Weights of a small GPT-style language model, trained from scratch on English Wikipedia: 10 heads of 64, ALiBi.
MLP neurons of a small language model. Each row is named by its layer, matrix (up: input weights; down: output weights) and neuron, and shows model dimensions 480-607. Each number is 128 + 24 x the weight over its row's rms, rounded and kept within 0 to 255. Numbers have three digits each.
After each neuron's rows, "fires on" lists the tokens most often at its 100 highest values on Wikipedia text that the model never trained on. A number after a token or word is its count.

L2.up992:105161144131157125104110100158070151142184144120126099110109142150158138113125119151102112124123128130141108104148178158149112150131107127125135158117118152162135089130147132090103120151116155132149109100110130130130126099168088119116121119134143184114171126135090094128149124071126151131125120086142133124123142143122150113132155123134105111103106115132137103133139117151129116101147
L2.down992:109140105115110127138168147095156119127110123117112142109174113127141111146135163136148147145101117148092141099107118129132172091123161122089088127142155140133162141092117108157166150089135150115115101193117116121153105153086129110120147119123130082096124111081149107139101131172108142157124133168107135132143125127099099149137080138126187111112114170148114139122136096110099146166150
fires on: "\n" 19, " can be" 8, "an" 7, "ers" 7, " has been" 7, " still" 5

L8.up681:127174118117113130115137153177185094144096138133135113073137101141133132136106122153133084105122181124138107147120126172185122111151104156135102093118134113162112152203100098096143137130150148167142087158133144161145074156135115154122150112126103148140178129093088113090117142123102130130155166152158115133178154142150125137107146123069108148139134120139136110167114112145143121125091
L8.down681:129096105140107138121152096125140130112097152131117175126156094175174140124080143147152162166188148151119097166124126107119167168129117189104117118108122120117153147151182087120171132126187126124080146137151134134120101115144114143108113094109096146114186150144145106104140122127103165125144114148162126137093146112098146095131122144148139116140135079172128130160132137118118153141140
fires on: "an" 19, "i" 9, "it" 7, "o" 6, "ang" 5, "un" 5

L3.up383:110134121154134103128121166138085131128088138156126140147165131120139144110100110109108159116116144161079069129145144081096146115107135127166130134119152138103144127152111166162150129164170101140142128093061143130136133127124143121175098100109157149132133178123093093143128149066136128111120124104119170210107134117128144101117142121116137118182138132087095108126108127134101157144110
L3.down383:128121114133118084122135141079117128103098113136141145098159106120109102123149154107120151105108144114098107092124067154140110131136113122088124114086086142139082125087133143157149120140122172138111125129160119126152102100104122144160098078151133148151158115118160119105113093140132121191122183109118150117107105121119117154139156128168106154116128092109133112140114135112126097149131
fires on: "am" 15, "er" 12, "b" 10, " under" 8, "m" 5

L9.up1110:120147163142127135159137079102126156113168126141162132082116076145138132111144126145134142172128100108124122139103134099197132138138117127137106127178132165145150126135136157107147126141131143131127105121094131110151132122100137157099094116116135114169114136117145144113102135174203160128133087133183100134100113106120130152117077140159117157109127128127144165135106116133128113113119
L9.down1110:143128104165158090144130107139138184145132152150063130125122121135131166131116111184106151072123157122134143170113109126166094115144123114107144126142170103118137122091115128133105117131105126110131094134132156094155145192133157142124118115110151115121153123109105165120119142130153137095151143145165130159125140140172097094119143166158092134129120159138118156116141121124142170097118
fires on: " to" 31, " for" 9, "1" 8, "2" 6, "–" 5, " c" 5

L9.up189:117112118150088121098126117113147129121106114157144105108121127117156129144119143122134105117138144123137127117141199137171107126123136173101077118148137182177153117119111151140136140178126125163146101163135139101105117129119128153131164171127101105110132142088144084134135084104096107105163130141108121185100108122152157109130134125156105113141107123147117103143114157082105159107109
L9.down189:124185117138107127129102159131125134123167106144120121182151170134123147119163152112153079134113160156162115132086145182139141120093129161087135142122090164153104128106137140127119137175153118108067096158122146153133072160136141120145152164104133130117116148155162089121173159143151142132143114149136135165101113136127122137151147078143119131141113075146129108160135101098141097148122
fires on: "an" 57, "en" 26, "on" 12

L4.up802:113133107093137117124142138151156129149111138125139116037148092109142153121099099129148127176129147109088109170154152127128157098164098130128170148115133160147138139142124148100126150129142129105128130115103152106132153146097133106116132119076192113141147154131123157082129117108130163113129038112150133153126107167102125144136161159139110112141131099122095118105119134142115142121117
L4.down802:165137095145144152125097164118139154137167109118139146133108193153153149141132151138138101125158148144118129044117119129147117124142130131112158116113088074125104135150154109123129164143122099172110134107078153121124090154122130117108131144174082146092111104129120123171084137173108067175139158163139112120139138119146131134178089124152110120096163132148152127134120132141125119135140
fires on: "erb" 25, "er" 7, "an" 7, "el" 6, "am" 5, "th" 5

L4.up1001:111098121143086090067122124159162097140122122151147151126099119139128154168118119141132185130101130119144142126156142161133093079108130157116100133089169139142105147109116157126135112120121156160155095147187105144087096110120156107165148166151095145153098087130142133115088110078093146136135139164153104114162106106146107153166130108136174113116060134138122160129147119119162128136085
L4.down1001:113078144120111109111136067129119137130106103137135135102147126112095153147154112123118109097103190120083083144108128153142173134113099114108116142128123127108093099175084109110135128150100124158107129149137164083150176116142118102132108089137109158136154139147127107088102142098132117142123128104154105116107112179133184116134117156152091121162075153104149103151144136088149157123104
fires on: " " 17, "en" 15, "il" 10, " |" 8

L2.up392:105106150135109132109158115086175146116106105101145120110158119129115143134127140137090138110125155100103133099121158158134159174121119109125109137117137111146108103149119151128127146126125149088148123156094151103127114147135131168076118145080141133114120144129110095119102082103118130148158121114128127183093152146184118100154170151152133109118131102092135102147101135107135135083158
L2.down392:157145132137146091133120150165121090183154161115133136151078110150197115107167114106128111115151132081132163087126099114147175124117148144090126133106107163135149114105144100139146108144132116154193132152143131114111156124141093111124105119122120153104161133150122154100101142162125135100108121167145101126135108097102101136106107122120130167160150144106101081132103137107145125141110
fires on: "\n" 17, "on" 10, "es" 10, "v" 8, "an" 8, "ell" 6

L2.up72:131173151091126190113151118139094105104087163118119099132150136130156119119121151162167135153083117132160134138103098151122089106130120170171163123185112154082149117158125155124095064131114112137123126103094099147116112143133136140175132148133138120127141111145111136142127131135100179129153145090141137147121105118126113148118110081131132096161104098125145125112146110095113118116161
L2.down72:135120131163193093135119177153149119141126103121128152117103115154077140156155076103144162090124126123121119116126087102119178195108112121111105116085115142142137143089135112114141175155099107151138145117134137127133161129090101121153144152081098114157104123084098112147139127112105135150124135149127097131187130126133126115157155133104102157131132126123130142074094113130098140116091
fires on: "ly" 15, "ton" 13, "j" 9, "ier" 6, "t" 6, "ter" 5

L9.up285:068159081120133104105132104142119173112181154117089125131130099130121095135146155098118092152101145122140134130136121095114135099111153152089172107140104207125163166093158136153100142098108099134127124132101168131126132150090119148117124146140150134196142140120157138184141113139133114101159131125142118138135065100127086134133091108087113185150143149127112138130120112119135138154145
L9.down285:092141072115149140129110107140167134106164121122152136141141090108089122145124141141118138124101172110076127134167124101162130146112120090109107102099127175101102130161164111118087150100107113147101134137135162132116153125119151135145133126136151122149131137108168118142097139143108140120144096142152125151101067101115104133117099159126125165118124119155203169091123082116070162144086
fires on: "1" 17, "–" 14, "-S" 9, " | W " 8, " S" 6, "r" 5